python train.py --n_layer=11 --d_model=320 --n_head=5 --n_kv_head=5 --head_dim=64 --d_mlp=832 --vocab_size=22101 --activation="swiglu" --norm="rmsnorm" --norm_place="pre" --norm_eps=1e-06 --positions="rope" --rope_base=10000.0 --rope_fraction=1.0 --qk_norm=false --attn_scale=0.125 --bias="none" --tie_embeddings=false --parallel_block=false --extras=["capped logits"] --init="normal" --init_std_qkv=0.0441 --init_std_o=0.00939 --init_std_up=0.0441 --init_std_down=0.00582 --optimizer="muon_variant" --lr=0.00731 --lr_mult_o=4.0 --beta1=0.95 --lr_head=0.00696 --grad_clip=1.0 --warmup_steps=200 --schedule="wsd" --decay_fraction=0.629 --decay_shape="linear" --final_lr_fraction=0.0 --batch_tokens=131072 --seq_len=384 --doc_mask=true --train_tokens=1357000000 --steps=10354 --dataset="wikipedia_en"
MLP neurons of a small language model. Each row is named by its layer, matrix (gate and up: input weights; down: output weights) and neuron, and shows model dimensions 32-287. Each number is 500 + 50 x the weight over its row's rms, rounded and kept within 0 to 999. Numbers have three digits each. A neuron's up and down rows have the sign that makes its largest values positive.
After each neuron's rows, "fires before" lists the tokens most often just after its 100 highest values on Wikipedia text that the model never trained on.

L2.gate495:481430562459489483511404593535528486590496443519465429468491507507584436467420509560510429421529567373586518495562370498433611515541544473553393558501390510463507551490467464451412530494523552406538505476471398532438489513629567501507496588491493514492465549550452505481474552441538599450426469572526479459501494407543577563466491529496443432503511545530496524535483524525535551461537506436487493545387494506441531510532512570432460417535462426486501564475471498451449521455422522535505492548548586501554425533407495442444431524470522484542514437523484512393612535487456456418497466450494575461460474489554512498472466483456529487545459583511464547435575470488527514480396485500486465492514438583587606536330508462519605526474434491407541483438531482493523588503569473
L2.up495:566466491494480594515479528457583433539476550410515439541463455582519471510446420513522400505478513445547416575501493589583564491536461497550562557430524426539405517412502495450547476617455494442506444505444478491591549500497443424482544535585472436554498455456471429440552533475528485541490428492400431515542523533561441523578511488554511493509533457500469467546554413455407479524384422546496516591423447520530486485470562482490524376432455481508494513497555517478566503537454540435562565483541493505577426524458503499470489391539502528483476524572570575523552499427436508478447519411535518477482463483481426555409563578556537553496450501417475498536522502565467514382485535389546549448432566556506529406423575478501509524599519464441511497514530561561569542462520437
L2.down495:486474435515616537423535530509435429429485507494541575499572509464470530468596508490495513464482412573471484491435543546416540426483524552517451433534573425517464535470492493531498452486482474530488543448580533623463533541594493469469569522555464487422471520447431540555383482500522501582463490491539485469528617513517594520507498481375460570515363387465484468566362461459456489550469517592579451564527437574543432517452447516516485544472466415412486487493477519494459563584478491487505487502570563465469473459448368478465508531550516617453529505472428444550486552414477510538454437570430578539535423428417547565539435500517514465573478399488536455522581560499563506535420504498582547441467580509549485558476469455517499507518522575523499513482516511508512569474532522
fires before: "\n", "-", " of", "|", " and"

L2.gate828:509514556461464521518482482407454393554516520538531504536593590400484506460519467455558492432470510560549482492493459553565416553562506514427511559491449492547434497498448518463495566464554427611460517537506526627488498664480522574484684538503460499609607569546442529527508451481572481516464486532482534536506426576522525536500383523460518483457412588431571481547647552492503473498520523547476512487492431530501466502486473527531465443465502502522501472564477478488520478512394546514508430511572459469531454507582537586505504513523525561471543408541421595490487550495538480469451435442424531491521501575578508615581544565526567522480565606457418484544425465475588509481411560450572468505599546534467567442380464497471437477532449468503561514452517564518518511451536513
L2.up828:542571471515414583440548443546532534474487462569482456413554510528507496475526505471583495492436482495474462426361467574460415509484498563499482459376449471544566502520543511539562550540541505494422500526565478569440456469464520498441609461460406632561536561570451506533482625468561444449466526583573537380484440517570489514402530454534460593470415520487502477500608555449489513591513537490495506544446514460572484533488517506500484522625454478530531526492451466563504488595506537510435475499531521480521522451527588517504545440517488549397510511516434572519431498495479445450410495411467457449489441519439483610534479475482534566463625560432508520554482524445574489384501463494509493454520564511530457486453497542467505470527459460500578450588486505556424560532530414
L2.down828:559440529511470569503477418480444474549514442476489532473527491506476412562596481450572448442460547583462473427555524488406503568563520491489584569521476598465493474559433491498474577528503450433526489542454435536474457540439527475516526430503443443515552531559442453519460542447533487414371500485454443422483536425492494495538573586430507400334526519463453433520596509542474552499522607591530470543605460559479480508520561509502413567459391508590357495455489577546453532554441513436474515439464547430519483514543456475482438483578470476517543477575416486496488610504530423509538436485537547506481521483548479542532494507594494478459465527401531469335472609508488527531496490518546412527583511477544571539479508483531499497448531502414434534457561542522472501451394457
fires before: "\n", " in", " on", " by"

L2.gate545:586582520475489434515490529506531476480488509485507447467601496498425526507480448455546480563528536497416486555613481485543531475503502430538516469437509430526452470464416545438468551445437564581519485554670497570500515535563456502519439499502462500462526490517489515420506478470511501478383581416417473502532563463492553497520560537502522535468549539505531440478530487501430506434570537487472479568580464558518610500512495501526482449589628477590487476460553450380566549466429549567465432561380515540421468488525468423535505388510548490443462528507473463536544486478484491486416531510427498459477478536468397443485396475452457420504488503511471485488583397384540564458506412522515534495526509450495496473468483459512405456420513546468492560562479412563520456526450530
L2.up545:388505492422547526399536572559495536463486432565484468516592472534542525449453562433462480517450489416490574580501556541469554526603528464467448473528428472585479482505446450579428455495485489523522469536555430496440472444551532485511428496393463368504355361402599472430479490516533500410441487480491507553442462477486505502541469462592428568434511473438554522456606485530495521555487545532494511497453436544443452499442446494547499427487516507535578537556507573465590538561530540609533477563476513522560454440595392526466473559453479525497505471580593485555496451513491581636532586418515516488597588548488538461516499417448420547482570452559444534493463571513479516360565420562457509578473510451495429472538462437509532531544555472479556491453500452540466515526482501
L2.down545:521521458485432408540465526500433494506468589453515485399394488487459439505461486564409500490427459499497547452474533502465494504517436599493534570418548456549526524444520529479453514479604424465532581458475576453552495538461437507501553500482551519506569524495504443530548483399480494440424498585461412524469471545518515565464476475624548519417403536493451602490540466518514507644500514544514573512497549559497505534406503472497481459474493474539563537546545490527389575518409448504397528461521522408548376564607484495430505426493411414501549502406481540423418532614546480439452462449537605525535470490565534505531496471485439504422511494443590510499551546492449502544530464427504474486591564525489525547515536483478581522485501517493424464437510443469432501443460509
fires before: "\n", " "

L8.gate557:572479490432541453494504585495471427469513497562539436460517393517575498464455433512476517517527450466550491535446569527434453460355481403482490468473391474546435533554415574501592562478555451444566478459486527476471550498521568460502548396451540495464456495505519396575555483467444468449508513455464527571396482528488462477491405445430412518501512432380504464521467514520419455487541474538484569524535572417490503437621488510550597582481461547465525526543430527410449503592533489457540484568466537480488442437553395480529474508552583541550490554518521456547539465591390566477469588489487531572529520512497494536430454490584489424491434487534421564525476494513649465517476486449518506530528632510493514506431397500592491565552493429507470458500496519393474527480491480
L8.up557:428474469538448550547461492441555500569560578427481572510401423492524507572538579526412496426434499509477533528469397471467539430421522514491463535455496521499514524435376516566558497533541374493499477511510391487396479531522499579553479518547460472409444512526513483410510512441468491473476479465584566416506530428508480432495563521544515524512465514551479466490494503515485557433495516458496542514468438535523551542474401523455517455491488482533483558496511398439527421415555490460546606458458461465503653542455571523509486577438496558435437449547457493527442569480548480551453453485535477476547492580523534561436454514561527625478618521455465456430411478538439485544497596564480568408524536566497531541499604572557506536478494546503612500492482571537583547574444543
L8.down557:518532526429480446510433519618557510531502396487515441512530481459532455484483439499493552574448478541543491452493652466414505511457495491565516442468482482515503466515527562436588526491505561446508448414489487456473525439482542456467556466488526591603527458503447533616529440512517506419561464540418511573409462512520478544520448459236473476443505376464531494492508496501436488492501480525461509515478579447445416450555522499496535588529460463403488497490560571466419496520459488442495483543442456458477390430593422514473508468587582485523536554572483464445532486560508533445498587513484548471489474460515516424523495467511459468546659512534495576594582546515552468502443430434550516502541509561519516524489385522452466486521483468521500526486566431420472495457498485
fires before: " |", "\n"

L4.gate472:428444453479528550550570518421448462505553503546504528459489382531531537508486537519447510560552478519508540538582567528458394473454517454471486545523504498465470480455484540430494592544512455532510544473408485544549630407577513486472515530508468429402421530560486558561485474576465590462554444527488547382444579526603465586509538506552465572612513503503588452458431514575446550546507516513504511468409434496557443454525435480417616488492475558431529441485563512521482462575598539485484466504482562483576448473431512538567460536444585529439390470515549452497496501417430509559449459487517501511508409446459517546420536570543506464448505515453540465473503570553490528507541598481543445502482508547615437481542515474470539563498581506454592482472446622451518537530471480
L4.up472:465470524516502497529533445497518514488519517464577527512623482529537477470506468432619393424539483458526556543487465610519467458462475524592544434495540553535428507471483624540476388526531427520488388576450479489427537500535540537505420477487529443567498569482507453449452495529598477499489468629556508521551562452511564528560519492507465518460545576527447492486392488570484497539464538455510503502434464547484464422389501485434538494515491498400519560486484485469463566544574592393462483575494500509609479422502444509572501585469481478524573486524487476408452491430468504551297479508431463547530518495532525566424488451494492436479533589478559468494428505516494539543451466521480510527449563517526490474555576514496489531517514530479370423496569452472389506450529635
L4.down472:455478560458533418465558516509554493580563601405488479469437434398487507514473467537504507438397525486553472495650509496458466544550513483562485526547530443417426398448543498498478521475489514490579518479531494499537465478540510486414567494515440506462452593473546487502491469413526544416559386591431456405396500534667461493497481433584422478559399562380544521496498525515491466419474504467495525528471489470519475563550513579580492482464456433532531570435498441512478509498497448493468491457542488524438459567525460416525497519431474575508496488559543552573494490531439521491491528409502512526498410462475529463398539592514510615524419546465471615392543451518543538530455408585563454561575472532512500536515498513531410421518505460444519517458529662492512416493464461
fires before: " |", ")"

L8.gate703:519455512487386605463557512459554474536539474559484482512468509506502540525539580454431439492598431479546402569495620435505578523548458421464501436538509505522499456483468450450439539605468518543484573450537472443460571440542576603497492507530523573474458528508454476507560468493573524490502467526497495540550527521530544490473640570574515619520422552491547589561438479492481500533521450470471493526438449552490465405542466473510485518497578490419490595503414460492514400632471586499470505580555456461546517503591456578471470515493503566566402492573489470528474570521447522488494457468504533530557444519393474368494515499521459488407534540502420516412488522565502527427577499498528523552463471440468567446442492449498541443450558499558479502505547547488487517470554449
L8.up703:482405446512462532520514523354531468470520475517528399498529398580441513437466460503561524492469451405547443563528510510611492572510444467442502411441525501571431417545491530419524478538495425487480509525450464522502483612483590547444427511477475535555456466540491521441537495512566468490486473483505535553543452512544513479531514482493556532514514553574527531498473536605486484523515437499469588462442430465560608450534480484524500527585427461512490496572481502435517456548519585445432540502495516535518461547488507464509468521546519556510405454598478454501534542437397431521435526499495502488562572568553560462464466492422481480466494496565393481464479481474519520465465414476541571476519583487533472421361517535443512466515565426427574535528450501480448513596497486
L8.down703:501516456480476523468477583516574460533529506486393616434557479521621453488478448469535481481564545492511516522530489533447551495419524445454456543458520536493463569470430583501579505440506537499506361544500486456423482471570615428535537510458511565474390575528566499518477480590490462479461453505590411453452488498517438548421452511442570514559453448598476497545499555525525412516463543489553469568485450508446400442463539540548525531589524463551498542472448561497480541399520481494526568522486534580560566493486488449535518474496479456451493484503506467456414474604510498512500463496485494505549569411537506529525535416531564463608542546468429506587398554477434558531506537502550507523512604523486440529543446577484485503564550490544437454434452494553524497532427527
fires before: " |", "\n", ")"

L6.gate684:477481586469461473421489548481540432499524469533451435513532538482569503568492515526463442536451523522511504558576540509486486504544472539505557573599521455610566521547577568583510490486507453436582618455505508527519480475518442568521608526544512475502487546534528502379484518518502572520468522639513460508467490531474369605498530591533643453491529491503478456431555597472619622548596511509502443473430537498514537425451487502522534515488449406625532396507464519570487418566504511471453439454434444550489495515556506528507571492524491473553529462480500565541525482532499509542462554491579515528510552539445495438553444495595500547514462406475488511523397486515562595529473496504518483487462496496585502538483414497458523472460562501395527456461494494499541514468533456
L6.up684:532472483524472434456471483449517607450555515600574405585445515552566568539517434488543507497460459526472458564435505488552502473531409530467420511540558499420512520540510508535616534539466527488480563471489570522430494369633488488528478479455573407547532475515461509436560480500454609508453540529524476457510526518516401539547532508576555589509552469477439512442395487545600555535501595414506497465388531536570529390433465463503432541514546518543538476478422524606478524429516530445384500485437541590475428503482522439539527515607454515491449523560457475536564545446553552428495526570550513516592461568379550528562440466575491498476508477548502486422559478547496537468498457486436600455497520548533508514447483446450437392540446504505430554535433494485568496520491398
L6.down684:440553436469425490540423614525543503531520499484502446447463521583466501469492459368468514391540407486563601543539442579485477572525470509463468546562454530487401504441419487482488517499433439444455542424546468554630528607439552543489499537465525476500498582553557608429492561534511441557509472507561510464522549508552466480527537491476484363422508468475491444540549499527520446512500468505479525604475506467426469560583557464395500544478481524478508512409538511502506479452517438346468383423519535478468561478502543539429425549457489517486520463498427512451544478545376504541580462447472543445457542493539448458422464515530593487496555484619472512479491541529426486532589365465552521431500448543492508546524521489436579459518506519463502470521474529527494507510488490
fires before: " by", " in", " on", " a", " to"

L8.gate566:525454504519544451491508550479534483458532435533527409447485548663520498618517537436453480494464493487459507521527420509543504488524514474568550563464535526507469401585550565485541464449532432411583539526496434462488512432489584448435510461456466433448550427491491535475406620636609526546433499597465542420454482531541468592493498571607474531522539422523489422443449539483610482476517513503516558621469467434471443519446459503442546522515459483558513471444465550443450474466452490486626446500448536574480584603465594447458509516531505486489514479551434485475545523468456570522495491528483490597468570478570544383475475469513541466592521448527551499441445482458426561493530467470504519470477489506449531554480496552416515539518541492553516555557546477468551470612516407
L8.up566:612465449487529509473505613464514607484443551528544519526538498406487540542582514562514508453402521470481466541521514430541504484554499425520439588437364546410528446614507452474487498475526466510593545474413518528489457497530478483532444459411492569466480535540506484573508490443507486597451574607469531442480502434551544519417578449532530396485505463524558500540502538491487596575444561521529480537452488595572554518364516452507519476521487505537530498526491492613486377481570539530505552556394500633497500503499466460490437494534426598540505467571557476469568430450474552457449572470481528496502440548454506430475452480461470474497459559510561477483525421493495481532524542368510566444454525517507532535475480537462542341580534503485440645594561543445536558491444523
L8.down566:547414413401436534479509473445518504532504429470576424459522568494454461531432536443553528571533479515495521473465554627598441460506445398484504400535567549559465501425440451459456498456514430473567468517544494535455536497497611554431466560454507453458557494569501570490523474534525512554524482574470457499501390518521519516665436580550503444494477516507564544433628429559474571556531574532556524519429503504436499521572441549552542515577531512483421520403551490538520478452460525454482526489442488429482557556521535516492567536514462500378493475535502423507516572459445478601524505502411389569480478594530424515487534467492437475528525425580440507399441493569505472486511481468486545560465569492488526525441505518485543508497553543507586488631535524495576470530482446
fires before: " by", " by:", " in"

L6.gate374:493466466425404453464542356537576395581553483469515516448504424499447490527492382475537485522495456450632433464589483506523518502478547472564498511485497427479530462537502536478527490503545532539467550477574469504473658575505519343454528456475483516452478454531504551521496538521612468552556523489571537475499396521599484522419457503488535511509505574403506503442570444432491515480583538565582480588558376557462547547467518578523503368429526437542537612525544548428442504519412432473500483421464475482450590464574445518504469447578441486508492528503467519487541500475433524527490424521466553495534569446525537533384521496504498478503394402537526515499449485435469416472562510434426462492529523459418507527529465456546515378493494478461587547486542463468525478475483457
L6.up374:574473509483472546546524410587555501450515603525572472412528549446515672435438424460447599467527466461493537509493475544600499511464465537459498494534601509413491522493520526595500424477534448537397478554538451556515502546548442497502419461498461532435482480549469463424521570512395411484431549570458448501465463506580477403464476482515471488485481505503519480420552470554535440536541544519524477476478486535498471413398482489501477483471559515485544427474601454544511491532425483493494530398473502454513555470491396496565461467488517542462552469450583428496515409507470612450518564551592627560626493519474521501411490589471459414498450469477552546531411507498570538511466493496530592586486547543466579530499486464507514418488518595536491500469581527475453518552528459
L6.down374:551488485446405437423507502491493512481474562495562494526494439430510502509442458501528499497463517568428574512586457538558480480548557470508448552494612423417589597524437547461506498533520520396423491488472584512434504502559496498448609574439468440500446500478422497509551551570491554528490473492542585550498511541499503499461542480510451521474433510473486507350595545495531433589435496495499486552403487473536488583469425437559390542491525496454498543427525416481456510500517392418565515530463559560529498545424491479537496435542485475456550501489461535423509498493595412510474551435485507420569478492424539456549531487545428541559537541456494507556463489475501579452525507513543471525435422441434449538485572604572536504467525482448561524432604550495497508540531396
fires before: " of", " that", " in", " and", " from"

L6.gate332:518386498549508429473512456491529457489428512600456491538555467515467465508530563594496506490428537526527465517540529495495385479508549612546421617448474428589484502536527527542520424540489536513426519493456564437572422459449465598485538490545453512543591522404477537497480521574503441506525487514409488451566446543552521496439464501440544407426492482473485528426562466467357467554581542515576536537451485525482436515476476505454511463448452479412431520514528409556456572470456554534502467459563541493483535494410546368483424473551528466508591519586569557512537481656492509436505377476448526412477620474567485478476468497453446467490464515387568514449565483485486585521464398549435544442436463519391408532509491493514571605522605462503476501413465461455491474562520521
L6.up332:473555451500561585412388492456516527558482529564506453421490469453513479439478455563511538479465564616454520548520519432464445487462531429471506461449414545499493589504612500518431543490530532544624535490460557453510574560438472474499459573396487505538439517500471563522483477418580507479544511436458474437523485484603555486569465457511497577446453455493597566512528523471528538524615410462511558449520665488426447532472501498557477417549580577523429502492454539564466575530398514500548539446450542450547549533500437525469499476536385443524458548466509427454446554525533477587471488450528518498620502604480446505487525482524445519477537525492491439526446463489473465503518513535521574562510585457433493584512527490493583455547466468472526546486479648437471456534521402
L6.down332:509623479514507419528548550470399362465571601474548523508590451491453383544604607512432435568435542467442515509521494559527460511514434576474534470479544500451454528486485496613476579456414458474420512469411515529448616481480511451458576495568558546494561441542489520464456544508481558461482453429503574531530503464436524498541527524441480524546491490412498485475535530528495442451525507405527519399453530424457563530489499555502447517459487434562483492585430540439444480471629462458506532560560489525517524413426495576547527500489427548567461496533526546476432470518457501530486511482510517466490502546493445471470491533449617414641591537448462515479496498536577449460543577499487508486510464517465532516525435379514478466534451541490561450459506493579471411467607468
fires before: " a", " the", " well", " part"

L6.gate169:611458572586410588423605525475525478428484537546494473415565520548564541566552505610474537517409513508508583514538540482527412464523492535533443531493441432498482353517520554571529476462451534513514529488498542583518532402530554551417505539549570419543526475446519547482481532475480576468438589463506487473524448562477369426568466469481596589510550547459463547485506453483610449595509624492410538461484501495541532550530489474523463503508532496533492515554481503504406472482494608558404527504480497608507525510500521461547483470541511468456598593468463506573569578434435553453529510520469517411443544498503389542469415500530524508509544419501508481533550457425477489596415435514471557497525491459482466543435475525431526467410530400496556534551477460534499542555468491
L6.up169:548569538520459452524490566438522511517470453493522501589522610561425491550491420517541511499538481504642428513499348527468480595455450520549468550549470462484546443518499532479571562465537484395582447508451440515487559471558566555524557477509464437431517446550504514505526474556513451521426509475525529531466586396441470489463530517519503495608459486469465429430526472487563419476517558414548482536454448520491546454506535560611579497499393558474435455541431554525508486538455588477423499484464537567421484534419553475410461424508562446509610436615537461478491553554448529506478471572505417462527532503499397397534490464448501565481545487463477543507560545485527505426432455362539482491434489504458457577537519537445517465456525561522460527528518558428554526529531434
L6.down169:498556470382483436434536588380553477478517473507544455524593551529527436466472506539366561480489541474568458495471559575600604488601520492435546464562479576454437411531538548469507446485515474444527448489516546530495488493577617505390551415481536485510482544584524598450501460538504484548480534511470574437592384535515593555570515515515454485506513461487502503485499531442454536485483506489563578499478520534480472426500459564532502481478434520430502536507533512537461449357481456419484486532458491601396550495444505569510494577520491499435501568506542462457464575595500452498511459610451546449523525506492529507464554404537571486615556450474523545386513516597333499546456474537423538528558549585482510583573514407440580477535445549534496516552523499455479487515508442
fires before: " by", " by:", " as", " in", " with", " to"

L2.gate490:592462426463545516449637463519544469595526513495473424523631437397583618428504555495544575512532498549508535450486443472484444454490490531391511551447542493507420526487615496474468426520506535575481370448437449498480505377595499602568477567495479476414566444459456500553391537567570411513497461422427530509582546575538509521523530598551468564506515443454520464563531552460450531509438504558480484486450523467545489491535590479494567435493523465456497501557438352479548440425467508431486490473449515495465501421535498482439521541558557560462478504406506462474534528458531515519538448548462469519501544591518484530431505479433577471489429458530466538522529413430478490486427490519532486410427535572524510431482442446533532502502505507448542529644433554522584513480507429
L2.up490:542475502510528578459544505421575502552540528478416500554564525415524591408522504508465559466559495461490505493479482495550525491473486559419559568523545507534444549460590516514444465546495515527587409447470563514416455445492407543580554558497524681472580438519501449578509523541498426473545533470414543526465547593564489470488558485425574526444637430517521448517602465455478564499414434448512472569493485530505553484570595476468503462454514426508587474533510516469513488494505515398442524506485525528511475432507515508436502533565550503531474488426522416472501449443516579468510454613480397506438502594535496476443622567501529473453469438456447517431614538414471491539511498530565485499460534544577471477499471413521523511516507498501525488525509446548551548518642456
L2.down490:520509497427470545487584524489550463542544516431522504487534536426470457525463510431486458525559484428499377442539516510526412489482488489464448443496497424503514483500539498462484484431470373465464571483528476470488532473476559565560588651492438528477498578478404504484524529444543439510510545554500541453598484523452473459497522532448530535459512458486452521513496437444492526585460481580450444523603417542410531477502526532487520466448512506502519444489547552585473538543605429452516514529500525495495573494503601617519327565554467440505564381472553389471384414465533449503460532563451468487548469584494474454552574450484470505456477542397478529461609536520509456503527598548581511446507520527549500534540484473489465464545531583515477457554457463572571500561578419
fires before: "|", "-", "\n"

L2.gate423:527460614444495573439494496451503479470485486484478512458580489406517529484508461568434631557503495559498536456473464503378588611427467550522427488497461492461498463469486492433453508474507566551491492547433494494440508512468477548468519494501504538473462479485478409506487541483504491522478519520553514498462580362479563474515505502548518554545551514438489541540489492444421503570445524553397575482480551499534555566533528518472514506504453538531619532475521488397446475483472588479461435517538400415428460465551433544492558507510520537436487544497422387495503515495551509619461473528525586569542584523358579555485478512464479459542462419512540518449536506437472429485580458420509484543598528593468382495540490453497550412463423530567553490511573472487485476461519519
L2.up423:525422573432587565531509406480599531605536399495370452553582458396412467508515551613461605510478507521437511509483475543462473503438500540509540522573522415505470468468401449528500510535424583458557486508466455459497431479471486545514471473497413507465517526523547544428513533543479531542552511465474447465501567446468573505401512504542534504571480497563563438558485564568471551538519492404400534548469461503522505453514685569535552498525548524544548452472468503497512499479464563552464521497560523536488507469572498491435487564512493504511542493513472502558492477437461524534488526573479505545582564513509479421556414498481516535552521438475420525579501535400502549478498566520493467507583449452469467544466536431417578491428515579468601449430548637514595554388507525
L2.down423:507520454513547580467534472445540449521485441495449493505518679454498540533491503455534508500483500523529495504426487418509533473457554458496521429508434518545512446416437478432540564432445466527608473581399397513438528452589516473535498552479433505583474583499509446471595592466436469404540446490451509464462465516556595445502551476491454446418525535497436536533574475454529525420542538519480439522603538501445544457535588442573431588488469480477539488593620499470416562532494540539498425463475470479409570462574459554467512449433559529379465466570436442464407507507399521519471446465473468497482614535481457550517502492512529576490449620450559499424460555518560510526578506507463532429532537461478429463494506520489404488580462579419528485550432498481512476473552487
fires before: "=", "|---|---|---|---|", " |", "|", "\n", "|---|---|"

L2.gate291:485484469536556464488402473528489461617473465516420452381346454432622500484467412552489523552568428546429546490506404667452461534420553493456457496490446449477506522427500552542495504494572439484367431471485492489566532589519551421463490454564540533478544511510475440430487477565550460489492480444521504470522515534504476545505516474485461589582459499515583507539555534481455435533539532521427617430452488560481433591522537517466473474564538531561556526506474451490527512454507469384499431470459423502460536537520517564518555499535478552488503517533423554525490556421575485460492503526545479506462460496537514450528525475477536449460452557382568510474452488560494539390505521534539548454550529518375475527509505486543518541526526450543560452462594590472575524454520432
L2.up291:506552504528553461404559501554416495570476530480434572465446489646567554446518463503533383435469543541483496509490490438501455536546501523574513585557522569475536462423482556498506517576534525561447431464462539503557464494597523471518540550554558509574566512544529466494539547471548555451367480476555485545522511503513503455513480457514409511513471484564432581504543509527503520520504603470474519421471482471636542493518482656526441440469505497454400442562492586478488473484463587639524540512492441467453553469559488530394516487435522421431480457555431566553499519389548484522484472574586494445514479602522498509518531467510613536525458397431564575524534536540526423417489444484486528458489440475498477526501550487504492446555426529500529463414587489533408477518538443
L2.down291:561407509441440468486401507456545538516457453488500453624489488532435531520511386426510468576513518525521465535538438642462494472466508477543465408588495517518559468444451448522510551457552447587465543502426513477530523504558523506440433473487446658515580431458564444461416530521484523562479446543521500527493460483507517500566527454560506509628377506473481531627492479493447543542556497516502504426483505413477496386476510457434536574508497483489462434437508429486570540414524410495429588381414494471572527471568575484474441486537562559430597471565541413525471467477543599479519463470510532599477503466460539471517495408505488536564410543523497590540457573463482497473577441462445544532527450615522493518403538477513481488498484502544460560479529504420499463441488540
fires before: "\n"

L6.gate319:553485485484541557480531524432536502495580494505505558523546500571460512533517526503512517452503619501538428542460491408465467416519572498473478531474538499491505448593494600493469409468595486394595559489552472483477510426570534466455618495494467430431477467465525490462489532531503536474450539534450497452498530558572488483569532540536552459486570541520516468489561546469612501452520515449539398490498430496487496441484497521582591472528524490495445452494498541504434361443535579337523552502437575536594457430631563567557497467489453496407441518510608543497479438497507553490438515513500556459537547554549522552462513530519553549507427566465449553509460542580434496562513518451487595583517463576522513481480485435446500367568456516489573514575459499434524489525536493
L6.up319:531523521521447479442552424566489528473573424440529424436491448458467492586489594634504516492558519562430433548588489505492446489601564450412520502487428560531401455468429570460496519474469454402516484493491466525509510462412532599490569465439488479480542490544426475492487521501592509446507409570508463477447580524522512609543509575436540488469528473447540576475469518494498504525501496479445456500485426511447552518449469517503499391538486546675502482509549469507506457469463540433534448481414486566475551520464486542528548441480465445457463539578569635525479501467537436454475527488459555528468464566589527473481509448451498564520445531535431503454495471488570546532468528440483615429453531494521518508465547531439519470448512532446585465532344422468500580465546439
L6.down319:413457470568412465428484586396527543580458547485519540419542529499437561476418479431520511409490444483550510525539489583487462534543492487482464465484469513486424510531501498519545440452449437392409546488552501500447545431589551510428481560452450467440501502553488459550544604461542494534482497474507407445495430499492493493510415465416465474491554580427441569446542481436537490515571444529548538473495449458458524573539443503469443539528457407540568548597546453477436472495426424457475498476503537504457601421469457527448498567463560576443536502435476477529426506525448468649498564508465572527494438462574597521377466399540545500540545474526531511438449577560426516501514470493476504498555546518478519493490455470427555519535523517511575364518526432554500464529517381
fires before: " by", " as", " in", " for", " on", " with"

L2.gate24:489541486585587543444476486519616569468520523494482460501433590427461511432577522535494413498528507573440560528514457551414485468543460476569497433507524461553515483515418538434485551592441457501560457494570454584481511468605464492486379535547492475452455483470536505499544550487433406406438534524460424573516483551462471470459528442537466358483578509512482479478448439409476518466484439501505481506411477580553581621527532464584488447417492580445454504461520465450489546526506549530487415446464527543460480497492459534556565431518570469473495529461411447532505476452534483512490548551463528459482357534516424475464492491501463459488494578549499502551553395451467467516507462478451525520512524395413459370543494562514478422402542493506479537486519455562486539521481603
L2.up24:436531483493531533461533577589611538404558577570552469562491493538479497493515451526594505469471501504398598523528392540436441417489451463421505467466516472531440534534385515463397460522497490509618475409584405581436580505595536436421462488398538474505416432456509498481492467608416439416417544487430437589545467483464492519582448502561446503504495514499495509405531481508476463523522339566485544595463511555502575560548525494544458376434489482545512513487584435396525505460556560504453413497414494467531482516551492517484526476521523480549544532488421487478499483517441476430476460521465536521575473575576461552505480451533453492584449482540486574585579461429532461431561472495530456500514594455546461534488537520524445496454412524537487605517533561562471502474475538
L2.down24:449462422460528473379549466512447469535517507515390448510491498491497489503520561516523480480481488432581516570389479471579574529475523439561592548465483500489520535540529518584519513545507491538474545432633579476483488465468552536549525536459457468485486506547476459459419495424474502461396557565534561507425492529434492487510483453461437557499521560450593558582552553525508511633438501578494461460517443510498412507472516499510504501584402428451517539526486481534529559557494449530498533413526526439524459460528566467521445512506471555469536528568481452463523545532611403583501477511443526466568507520533439429539525548434612368403594461546573489535382479439539436511530507496497597511471534425607521537533414495520566511512517479500561488463477445548527507602574483
fires before: "\n", " ", " 0"

L2.gate729:450467524462561512498585465436585489476563399509489480530539465497499535529545454480451490488477485479565439438547414502444520556464497444523425481461518469551472508520427450475414537576486473536524446569414449582478467414514461497506592371460584488473479536492514477428497556446507515482509510518483479497578576536518395433505474437476509598540510442542575464502519561462541482535423485380503522430372493539547471614454547536528551534496433476516473534502596429452448501448374557491512436497559546423556451498486531510520497522568565473556502499488417418551434522443481502428478523467576534535456558550519581519502473432429580498387547448471525456523529568460416455463518576453532570507542454592479526535523574426512462578581586562566483505497619534485521447500530402
L2.up729:543566533550517535486489507590385538581466481409445514476501560471472506505468465594476490506447479496626458585449490546534507516500563469471499459445399503476521537423447515564628517573501560461460542476446547474628541474540476467563526456554481492441506488538553536399496505479564580591437505490492435515476425494455499463458413468572484431486503576441463528498399565514562500540489518521498476476452659486557381559514505538513477535573500494507495580563522428500442472470523396507504437461420439417393552506385524495492549460523490509590493472437505553468513529481437505512442502511403524480535534486435430474473514451509434466457504519472481595597482477510529436530439471483404427520445581498469487478434479436436591532515523512441548508429489530539483523422485460
L2.down729:398403559493570515456464495421546418524490503482440520466492467488411545466535480494494473527539612462457503451541480598530523508443499497545541502507539534529416465515417487439542562471507465562435526453451585539438454460467513585409428429494464443521470426443513429474514479632555412500447514458504502408495511531462498459573457509585485484628586424502564463457490544410416531430528598535547409477573421555593516487496521517505522502467538474475554596433584445559520416405395502372536521436516541501561388508495449471460434456521623609486467491454483466499551470501534426456531519533491549559487460491556537449484486544424445528504505439452498506527471441401515455541456447473550487588466476576460504483464554513541511461492477494488438524422426518484492478524583557
fires before: "\n", "-", "The"